config.yaml
n_layer: 20
d_model: 256
n_head: 2
n_kv_head: 2
head_dim: 64
d_mlp: 1024
vocab_size: 8192
activation: "tanh_gelu"
norm: "layernorm"
norm_place: "pre"
norm_eps: 1e-05
positions: "learned"
qk_norm: false
attn_scale: 0.125
bias: "all"
tie_embeddings: true
parallel_block: false
init: "trunc"
init_std_qkv: 0.0234
init_std_o: 0.0
init_std_up: 0.0234
init_std_down: 0.0
optimizer: "muon"
lr: 0.00852
lr_mult_o: 0.689
lr_mult_down: 2.0
beta1: 0.95
lr_head: 0.0057
warmup_steps: 200
schedule: "wsd"
decay_fraction: 0.849
decay_shape: "linear"
final_lr_fraction: 0.1
batch_tokens: 65536
seq_len: 256
doc_mask: false
train_tokens: 698800000
steps: 10663
dataset: "wikipedia_en"
MLP neurons of a small language model. Each row is named by its layer, matrix (up: input weights; down: output weights) and neuron, and shows model dimensions 0-255. Each number is 500 + 40 x the weight over its row's rms, rounded and kept within 0 to 999. Numbers have three digits each.
After each neuron's rows, "fires after" lists the tokens most often just before its 100 highest values on Wikipedia text that the model never trained on; "fires on" lists the tokens most often at its 100 highest values on Wikipedia text that the model never trained on. A number after a token or word is its count.

L8.up991:473449589469541562496453491513593504517526522490578515486550486495409439506526523529490507458493491468498385475535520399509574485478488496572466554458507468490522480419466520590464545485542489444444523493561535451531487522534496512523591556480483549543485455505499477517529493490500545441536485499496480513563523451485517451597511537513505522521557469508461542448535568479498493473491475515550522472514541556529537512536438462501467522531437487565462454555467516474487455473473432508400437524523524435531517526505548521489505492423490414485536482498506477486461507539534471515521541505470490440485445548487473533475556458523538434469580563487496471479536491528563459445532537446419526470443553440532551504420541543536483488462469501496456489555537478511563490454447458
L8.down991:463509500456433484560495487527490517511432481572398467555490432555508527422501483490536467499502498481478562521528508554462508513453514512544570506490447437497529555479571555553460417532493493458570569522540513532574539491525511502561444466524461467447510432483462442508486538466510520528406510558499466489499463506420510559487497589574518516494577555455478466521467583454471528472519486414483512531539502540416510518514452558490523533516519575498490521428482548437540495555502443504501447528519485506480558521506535530497444488537494530531503479482483463510520469501466434408425504484494433544541468479536510511493524467449527498579469601534509538478440515500491511545487554562431495489451443498527508487520471544526481481518467477592473498501450407512445526506521499
fires after: "," 24, " with" 19, " were" 11, " Netherlands" 4, " |" 4
fires on: " the" 18, " a" 10, " (" 10, " one" 8, " were" 6, " 2" 5

L3.up747:436493497447469524462486453468579519393469525479488521489541509517438471536510453525456517437521498494432476480471453566485401548557499608468525514496479504488539558575482500538518454539485554475514456504533511547472474518541503513501463453485484472551524508497505459442410556586479503532417454506487543465497490554459508538539472470545484539482512451506437531470495506516516498447525577471520502517498456560514451502535543437475576531486520491520459515518459476406503521481505448491589464464493428569493459495547567499485578459489493516503567495526503493490519507455459476474457535563473556478376555581524510528464485524502503523460574553532440496561530506593542565491508513521512503448467512525481509480517592518553528434565436515513488483457534517451512483509548445
L3.down747:523468524460482485490474551561459531513506583513497482509499444453481537471514439538487483445527567506490534517534405517460514515442556573460481511466463437497486509521476509521507502467483430517460515543468611523485496484570480546462508478601496477452511486451503539546549547481535486528470495518462504551468447504490494507439442481516555565500546598588495561486531541510548493491593498474555483549541416449455462542567480494463494462512512514493580456521533516528517487551454472531550486512493469494522586523488434444496447501471486421519560466439482440471448453472460458513503487508427481470589498513513507452520456453485510467518554572472551488508516541466531523407530608529571502513521545413464463494536457520515431468533509453475522516496510474566435479484463495
fires after: "." 71, ":" 5
fires on: "\"" 41, " \"" 15, "mu" 6, "g" 5, "e" 4

L7.up850:498513489492499556478554537500466553436492478471492420579520441496448510511544450523498523553476560539525451479517487500518471489541570496506460453519600518487504565380504496529486417465527419459490452576488493460564423455453488498477545477416496469512434508433506455517509565549531429500580463459438512467542507419507540471421541502531537453545511500511473504465518487489552547511503525560487463463581521503513555516486543516551529548524498511525496442493547514461512477531527520453469510510475475513533519556524555552426432436480594486507491548522560477488481464405465480496530471457447512473432507488485414456491474494444522438544501529566563547533462493519500510517515538481479591495463469527531441514491482504574502492567556467500503477505545533491459469494565474
L7.down850:521530489466532481512421539428576527490510515561439521479523566520585539574484551623443483497525427535523550434515517477542471493522509538469499520452430524479507565435509511471489469478534450459485434486526546525394518489540500481527538486466449464506531506457526487428528469471478464463458541530514490533515505511550446536449540571542585450400478538489508484547567455532520523498484476517523535513514582560494517520462494497516519493475501453509498553506547536389536451562525526506515516562541446484548508462465500522441490498540468459516518575448491468557474484481451470496533515506438487517462476489527405414464525500490468494446483468500548532469506562452531473565480529465495451469554489437506543522536440545530486437498482425437507440570532498499457464543473535
fires after: "-" 37, " but" 5, " Med" 5, "eg" 4, "|" 4
fires on: "-" 41, "iter" 5, "ss" 5, " is" 4

L5.up883:438533521476501492503542458474606439501533538499479515502479515521531468499547505556506559555457493538528507489529483485460543575534493439551519592459475536452425525453519496495496451475539518525427457585530548516438546407576485533502483544467476515479506487456480482457480424503489457530534473457533456492563487521539467459507459473536510420573481563543451438521550524463489514494502461496542455496527508492408528506586496493511434489428534506503521529535490445471436492490469556466502512600502528522533531453422444508594448568529473410546487542436484498476571505563448441500500543552524494530519414579495537497511558547460530512475532466457506511438454511503489552500549589442490487507509549468535509456472523497456476468466529521474503530541456477496502460477446470
L5.down883:503519541536423482474539455486514528486518572491497460474379511527488447552520539549556467560478503476501448499544500493500504490419476530518476473489468498415603442507391525432530507509544574552466525533483516469577462507523584419522490533547501480580477519534581480485475531455472520515496518515415539479500479444459494491500503548453499449589492451584484533455524570477557492550493517520531453555437464510492489446493462494440496570571512537468532501575548540484495543444490585485468516540497457510505511479475412441528526529505440501546483509516479483456516487531526462505489510519537472481483546490518549439465552544533443478434504504477478463479521504445466469553496565516520543516496544536461551490563451434496503548563513504463493475459407523457434493442482499
fires after: " C" 16, " Ad" 16, " ev" 6, " Ant" 6, " Re" 6, " ind" 4
fires on: "vent" 16, "elt" 12, "ust" 8, "arc" 7, "hab" 7, "ict" 6

L8.up52:530510487482478487491581492508534432483573506475484433530545602512487460504490538547490465474484511506429436511531491517506446477501534462447536524520535495468495556496569557493470526511524454585505413441463547481406560492523481483495443479501492461598455453508461565502542576519508507471529504488532482564500508527488498446536503520480418486493438448533482581581451485426522533414521553465510491591523506507521501482502450497445535456479543519509455479554500532435500448513497417527546544520436518498504519524543465513467535431467496469507465495504452445413463554462470496559552498544585493481494481469493507470502466450507436500439481490477529579584579465524507471523472576508521518558527537511479506495521517472518516490497504501449414466517600462476474527555511586
L8.down52:488532470514434478500536506457522496527560454522452494488557499494417447444499485591483502504522457522495508507503502514470522504487436486500476562489458477431483541534541564524497497545524441537502474427547515468524496493421467486461497435485435518581444561470401512611541560505492511454453502514447502499550507566531466450438549474507509529455527431501404507476527434522520462470513470479450518490528527460448512582513502490504464447517615494527521524547526555521553452505471507498539510460552558518524561571535479474582493457517483472513500479488533467393535526502554492516529524503474467494506501482527479623520414535434496498416470590438565478514545449490439469557466500471512489539538528525476508486506483580497472579464490492508455463534546469520492506542479481
fires after: "|" 91, " age" 4
fires on: "-" 91, " or" 5

L5.up868:601582559426589531546512509521491461434471553438475470451483515532495469538500528495414522513546536521554516498481508434506432451478420589488539468523491487483454493519518503485464534476557535558504498550530478507582497488549510506504503457518517531576492445485526473456550451526456474452482503511491490429504540527443469541536568477517535521454552533463476437460489480527459538529535525463504438531493522431488530545553576439517518472500495532484406488509563529557537490446471511578531469480499500522467489478533429491514496423449442522527484517487546524522486486501473563441474464416508463396534460525511494470550463445484478455481609526520457491558557542489545540537408500494517538513508453518539528505516472443541527534436405470449536523544465466495516520452496507
L5.down868:519562549479477355492469542519465458453484553544520483442518568537483461507484404551508542499504506429489485514524518486448476478593530479560544475555503545477480557500491439440525527491498486550488551505536432518548493467443535464447497476449517464571505488547462530469485433498539600475491457522493466513531536493480505492498525478487457471562541486506495491515518497519636549451523524601390483577518522549581497452447520524495575487479432512394502491551493429410522482491434530490489488498558479500501551558479534472473502492482503520456495530533485470474540525468521479465560552521481508439532441504459489476499460494508508552521464539465529506539561591413562512473452506476519505499474533530488462521527464470482432514463561496447515510555479499500463521466502488
fires after: "=" 48, ":" 14, " A" 6, " the" 4
fires on: "\n" 52, "\n " 5, " War" 4

L13.up473:579541456561538504482488453485532422498511440491543433568535586503491513503471589562385562502551491493504543461515535557513474447489504483491561537454521505472469515442465479471505487547516460475580469570549505534493558478503519554546413530514595468489542491583490526508547540491496465545489505508501565534500468510516510431449461533511439444483528424499548493520456432525542388505538462419407492509532497491547494476504557451509466547503506512469528468548497484532523479519508530507469461458538486551503518460494516548451555526514579435540498487547497446482483484460532566475502455438537531512491527401515529517452488504402498522388525500477543420467511439533452527498522505511488514525552491496519519477528548526549530406484492500496518464448492511529485471483514450
L13.down473:530469480471488465493478449548480531437538547539418524521494442564485490507518421555526507494510521510482510550507497517497468490521500470528451454570419517456521480500505550558564524524504545487451493473417528511464499522503459484534570448480476452486513445462484468543407460516480565497484499554457523563486575565467557482528491472471535569515448482471523573477527424513471516491605581581526509509539447462476507566513497530482543576378514529461421462498462561548464592450448552508510499482466558479478512490509484477500435551506528462518507506471557565587486450470464416496429495495459464529480488524433545469471529474513476562532520467428446563489486529550525528457476558518490556520467478533431547478471543503476511531497474476495420543480481472509510497481537540
fires after: "|" 35, " (" 7, "1" 6, "2" 4
fires on: "-" 35, "." 28, " to" 8

L7.up282:525452464522532457456559418444487503532485502513487561541438515503449418538485534537547469521499524524497517483529465514526523575453559520453518479470480499361466538496546463513552468519452514543528478516474527593549515466523458481506524568487458508474552526473509504499507505502472494485516536476476496505521456511539460425605524446457539570469474454490453470501569513487483513500619533492526541487551464615483521506517511526465442499445516430433559392489510496479469599466460518509477534490456497606521492553510513510464509513532451622561417473494502518495456504537487489510527517548565427466426490465468496426471495559549442494464496501512528599473523573437485494464509496522535510479497556523488514534506476531502471465545499492522518478529478512463460487490441482
L7.down282:475428461507508546516501549485516513498467492538493433580412434463460474511505498539513506570507492469484474544506531509493532491464504527545450431504475552487417441475535557509424556516505507472506560445466476518540561578451519417466490563467508482514431615540463489567568518431529470459517486478489587401510485411494431514505535560569470551541530536526452516428491434447494500483512469540466481450517466428474496474574498541501476561495492487450463466514500481525459490515464479487555583457483488491489484410498468479528519505486480482490524454512520522519486509522494469505536480502482572545549458405607527553480583517539484469541512543476472548455499537540598563483482548550469505554483547541498440509511519489491491533545442525449475518501521483541469491489495467
fires after: "  " 50, " S" 6, " f" 5, "." 4
fires on: "|" 50, "O" 6, "di" 5, "\n" 4, "/" 4

L4.up93:513489434477394578475498445483503513554547509492543529494513530590471497507422499512469437483489519543503474583552472560473499541455487575518469550501553487487470526469465574488555518547526520533535459498454502532441561575469464488504576530513454545441518360517466443489429513527518508549449517511484493484481535511467483497466526480453448500563467494434495508516453473529466489561481558513499531500561518497499515551477604471423514553482495496459440495511515517440480568520517526450574481576447489477461471541463446502522526555534511513461461552596471502505534539485479510534436463497480476471519477389535424497498565474534406518467540509457488473430532505497433543495512522501520458532473536441472516514523453537516546511545512503499526469555541450457496458456447546
L4.down93:571518460515459568533503521449571513440498566533433478496458492539542547526441467485505517475438525478451518457572435496501496513485461482516475521496462484430471444466539440543533489498525454543532587536519476474568480471532562487538454486443498491505566495569418527547509511480439488482554554480473485510503464568516583490503506524441496498540468414552534509530529524496516492516478465450477538511515435480557504508534403557559493521508450467464584498500453459609469510477477445542484432473468502569533484550549525505443455466475544489530551507522478481541492437400427523570472487452504432503498596542462551544484474529507511451565496542504441506480548459581489450522485460454550441523523528502499486503472576434496474480500506508521484551443500465497511474523478573
fires after: " |" 32, "  " 20, "pec" 6, " as" 5, "w" 4
fires on: " |" 22, "|" 20, "ti" 7, " to" 6, " well" 5

L3.up738:490536440478573497543422548524519458510533503505495442537523477501448430487490429460470471488447485543558454509586489470421559481525556511438561522477582440473500572514522468497437505473513494498501480471472419501441554492518504489529482546493458444530483514525540522485440535388475493477524521482461532543434480489551489543564482490490481555491462483499482554442536513520559447499474490475500455476536527518474490469526509487491510440450540449480522505508482531457551397492508554489475480481469431516492453544519416574478576489558491545566503472520560506494501514492435568500531560536488494528559495535504466419511489541533469475473414564565554520574556518452526559522522519500455433534552503445507564474537523518508493503457573528484607521447462507439458519479432517
L3.down738:494475480537497489513578489511506516514442517487460468537542545540392517500516477576632503486432490531503553529517474485473535465485536508425489514540524502524574528503480450493490534511452499495570476479489447524592530495516521530391483541434448532501469505535543470508447544567527549455490518547432459482501465557456509499509428519541459445535503517485447495570526563546484454510502515506504560458514440438505540477588471486568500501413553490472510515568479478496528461512441438495472413446447582436443475609515522499523531492450527509497449500511465504501498496458461411493496376517519510430521507520519510456472462462553575521564459543446484474550472535530534420514502545493493454469550478533497480513529521493520502550473567529463486528527469476466498491509475520
fires after: " Roc" 24, " syn" 9, " j" 6, " ve" 5, " Merc" 4, " Bat" 4
fires on: "h" 34, "re" 6, "the" 5, "our" 4, "lo" 4, "th" 4

L4.up825:435507431481567543565510544569520420559545522480515450576490480504478475481527437471521505527556472525520503517473498459503489448511495464535511540514490534529493491530584454540475482469509530451515441495454502548440534539471485462477445487504460551458492499547510513553544540504401473535484501501537461486502472590520461541550472511461428518469536486409493486515484514577408456541552456436493526500566530502519477465446588540514506537551545449593434465509443484436474526547495529516582486470456476606527523488507494558509485521458534485459489579535470516537411557516586444443462424528535524474449451494561495500452534475489579438543475515521496507450510461501499454477489497458501535463487448479505495524475524531472487469484528533481521493528565524452456402548522460
L4.down825:526496515568474482431564482457500533472520455495577427451507533521487479412445506435460474508505539453440494514515540471452462547551486470460471509480558477568603547475482510493564511493444492567518523560494481493485581473461546522462554539472606524517552482499546498412501509529553511467526547509534531483510471475439446493421451517554565501485465557473487490483515542505524465521504453500524560550457500558504495555493447513532513503512449447481563528449546471543501498500535471496485532467571477539501444500453521483525498508479495483476500455504478488462529446472474517543521474514413442523487594520453503562455500491567450436519479517435503519474519513592498526497589468530508483464582518521466466546452475439536411452557460474557472566491441440527410559464487502
fires after: "um" 25, " Bo" 11, "d" 7, " ro" 7, "ok" 5
fires on: "man" 78, "ake" 4, "under" 4

L5.up922:575466540480533503517458496561545525449499538506482464529426486588525435528533455484464497516439546527483443538500532533555494470502492462567497484492463494443383479409540577456499415472458502457487498451495511553536543489495590459491475492486497508530551515464445475468524490540496498451441588438522579458489518488495531507557588422494499472503528439535577485515557554504527441518525462484472469498498541457579474545501551534476440526461537527523523426485576490509505547380487505467517542542495460522552521524493496467544454543494491530561500503467512548460507567579468524463484549446435457414537486590500487542433538491486472489526542494493475530510433518486553509476536464470517537539516512487549428518487471472539524449512475488480484491453539491526445467556481445
L5.down922:508518485548468445504535516476513496563431481491550562490511450452449442437424473585517516467532491472514567483514575586437455467607426494650456495488505443521460541497497536489502467493524524487551468498520464474510526515475470523535484442585535479564529545480497481471504528493479458457447562467465549469512478529495563515439467467464511501522532463461543479593502515485489427504499515482506552434497471401531407457546518505463537514507514529550476459574559515498546508519452478517513449509542495503525542474479523505483497427433488537515554524506458479513530456542601552448522539452489474531466503539412502485440485587579540464543483470474468531502530461500493447504472478524505458454483546495548481534570482518476424514513505477520500493549520494498527445447582511
fires after: " =" 42, "=" 21, " rel" 5
fires on: "\n\n" 71, "sc" 6, "eg" 6, "ist" 5

L5.up342:448476505494467446502482507539485482487517474485426445515492471583387531473494587522506513546523560487517531489589517487482466495482480532465561537458536485485535532502507534515478479509443466469502450575499518505473511468519441504549479584474470518538524522559457444434536479436484502548504523525481543521517486501511534511468503432542410487476515561511536524531459474453517437512549532524499482468494545558456514472444486451452567515544570480523498562496483520463467460558489565422541448496508510567505504433551456430473539508531541468503524464464523532523554469480546556482477386461534501397537443459568514484591476492531552536425480557487547480519526493428514548521474499510547501463484585525524522553463512566555428496468427512447408459528517534444473518497482456
L5.down342:500505477514507472549491501511494531498547477476440571510494449517490496540484501466579531503455450529474471454461471578502488517491561453496439480503497411517528510473442497521442519483458532515470464470497481498580463470542480399568542396590457511504550486525562535549485497505498453464467488542506526507518503540523522607493424461502535568479599499529568491520537466517437526519499495495475546507520431489530501442495469540563526437579536450571516434503474403530489530499434476477545498540506543462542592466481506481499444536560607427547468485485481484516484478433497477475514487509424517466565501447479497430548424528535467489483522469471514457570470472483455441466512534480544549518482546519486528518474511492532480567532580470527533529513502441546453520432519541
fires after: "," 51, ":" 10, " Sy" 4
fires on: " but" 29, " \"" 15, " so" 11, "y" 8, " as" 7, "mp" 6

L14.up60:492505454535512624469463514476507563601425540584503483481436513521497483505422516488435513493469432567514456446506516507518545513503511551423518496501483512445478590553436425544513532532469471478522462558502519555491478489467546521450456472517506545469502496537493470525437533428513530428506482498531501471464524451481510500540481541498461445505533506470511507491491496565452479542446477561393429462591503503438586459545534488477431554500519507495535466559471505515506483506573523516484522448462510525450480557534494491521478479534531518544523453519531499452511502434469529481536507502449537440489490599507424431460493560503511451493461512514482413546477519513536460521399426555544503603518546498444538438523475473500541511512418492498529523524499501492511522465551526
L14.down60:460449415483486443505480443526474546480583557489514521455467451517390533519441483384590495431440483502569432504487466509428451486492487481545467458462524486425516529543526497506522537573512454517521491526527528481456482498562467590576577519464511474506474522569562491508516483502529501503567509467483475470476536485571551464539519546491478503509571535457491479397511474498493438564429530522521586554526543464505428505488453522511552442446526455533516489535495459477511544488503478458500494500589555472493536516586550432518550555513448516463445484538486490489497510579565471430517502476508464524508492527447525559523520513521516475494444515506515459516542528463490495538508500462439480488460512468577501520441479449497473430469491529559455523568471467548470544494538485
fires after: " the" 45, " The" 6, " –" 4, " an" 4, "×" 4, " in" 4
fires on: " first" 27, " following" 8, "1" 7, " one" 5, " same" 4, " only" 4

L5.up186:485451458501437439498521515555467531491467467484507477473532572450506444467507424404437480544491527470517440504514506526495416553414436540472498515519544525540513529539525516476475536446480470559506504557423542494491488561539489471471487569509485470551529552526451483454491469527535541520601494531585449497523471469531562474548472533495504500511464453441507446512466573469489454470559493518478507461511480509475488521508485478569538543559488543465453500535501505532467459484545462488459488452560489476565508518495444445579504524474453473543438594561543530539421555481452497438515549483494531497492490448490505507612471529489494551475511540520480535537454519499457433477443531478489520506482509537453469526490605520600468518479448432521599442479568515509512465431478459
L5.down186:564540443552533479485505610520475560473474397491559569474478467520512557498546463522500486528476509497616482498619513513522423472476477464522490494513511508469494490546535515509569487481431477539488471418428527529441524507480514552453469508495482461560528536522466487503586531509544547608550515499480515471450512450525573504452456516474501395446465524560461525466529505540449498547443481508420515482433463487510494483560501464433421501551481462468530481571548441535525527448544400545504495479517517473525503488503534471551497552444486464506540511517551502526456495498479531494451527504456528504479418459500523512484512566505437534474533558550451447511501462485488512513494504558493427528448447523436478581478517505515477502442530453517463516558558543517526461499480460
fires after: "  " 41, " did" 17, " does" 6, " 1992" 6, " Ol" 4
fires on: "|" 41, " not" 25, " -" 16, " –" 8, "iv" 4

L8.up625:566548504447431465484496496487533576476520566450541493524547445509538494540507477476459494486523489515483479455530542479411553552581558522518423549527459430431571453475491493522490556439493547463495478462528550490494517501529462533522475468502565515562445560513503465461496540569475552462484502489524494476469514523523513487545450516482494541511571491485503529466509477551579474460459447492518453476504544486460532564505457488469430556447377502561481556434450465529540545497497509544534522516501490461565402556525534517524488451531508419534473530520472519454496566529513503528525546515496468570471572489539474531513532537450520511491496419475478449478530536490446444452517486421517487480535477415530462414474452523527446422513505520548408403521531454487526531497511488
L8.down625:500582592512561551472495492489473497623513472543526543489507496532536585477462508483471520567565458514499510431503433594469567493495510533458535484498549451449536507470505508483508515496477479494519531519514444498516547502496450496498516520494527511541481478498552556551530493492516563458481557524524503544470557497458498475545512525548527518492497500573449453480487473526425572475452523518439514531466528477546528525609487460497484464489533497445505397506488532485451476519435517508437523479471423489515449574440470495453492568520475543498477523522458555466565440441546529507464466378510528501456456502501498516482431525492519486514496527512434451526457471474491434530583499487554521450463495561560532511471472529512501455523562538394486509437377462519485445496427504
fires after: " Fa" 14, " Ja" 13, " Re" 9, " He" 9, " he" 5
fires on: "in" 16, "mi" 15, "ino" 8, "asa" 7, " a" 6, "ena" 4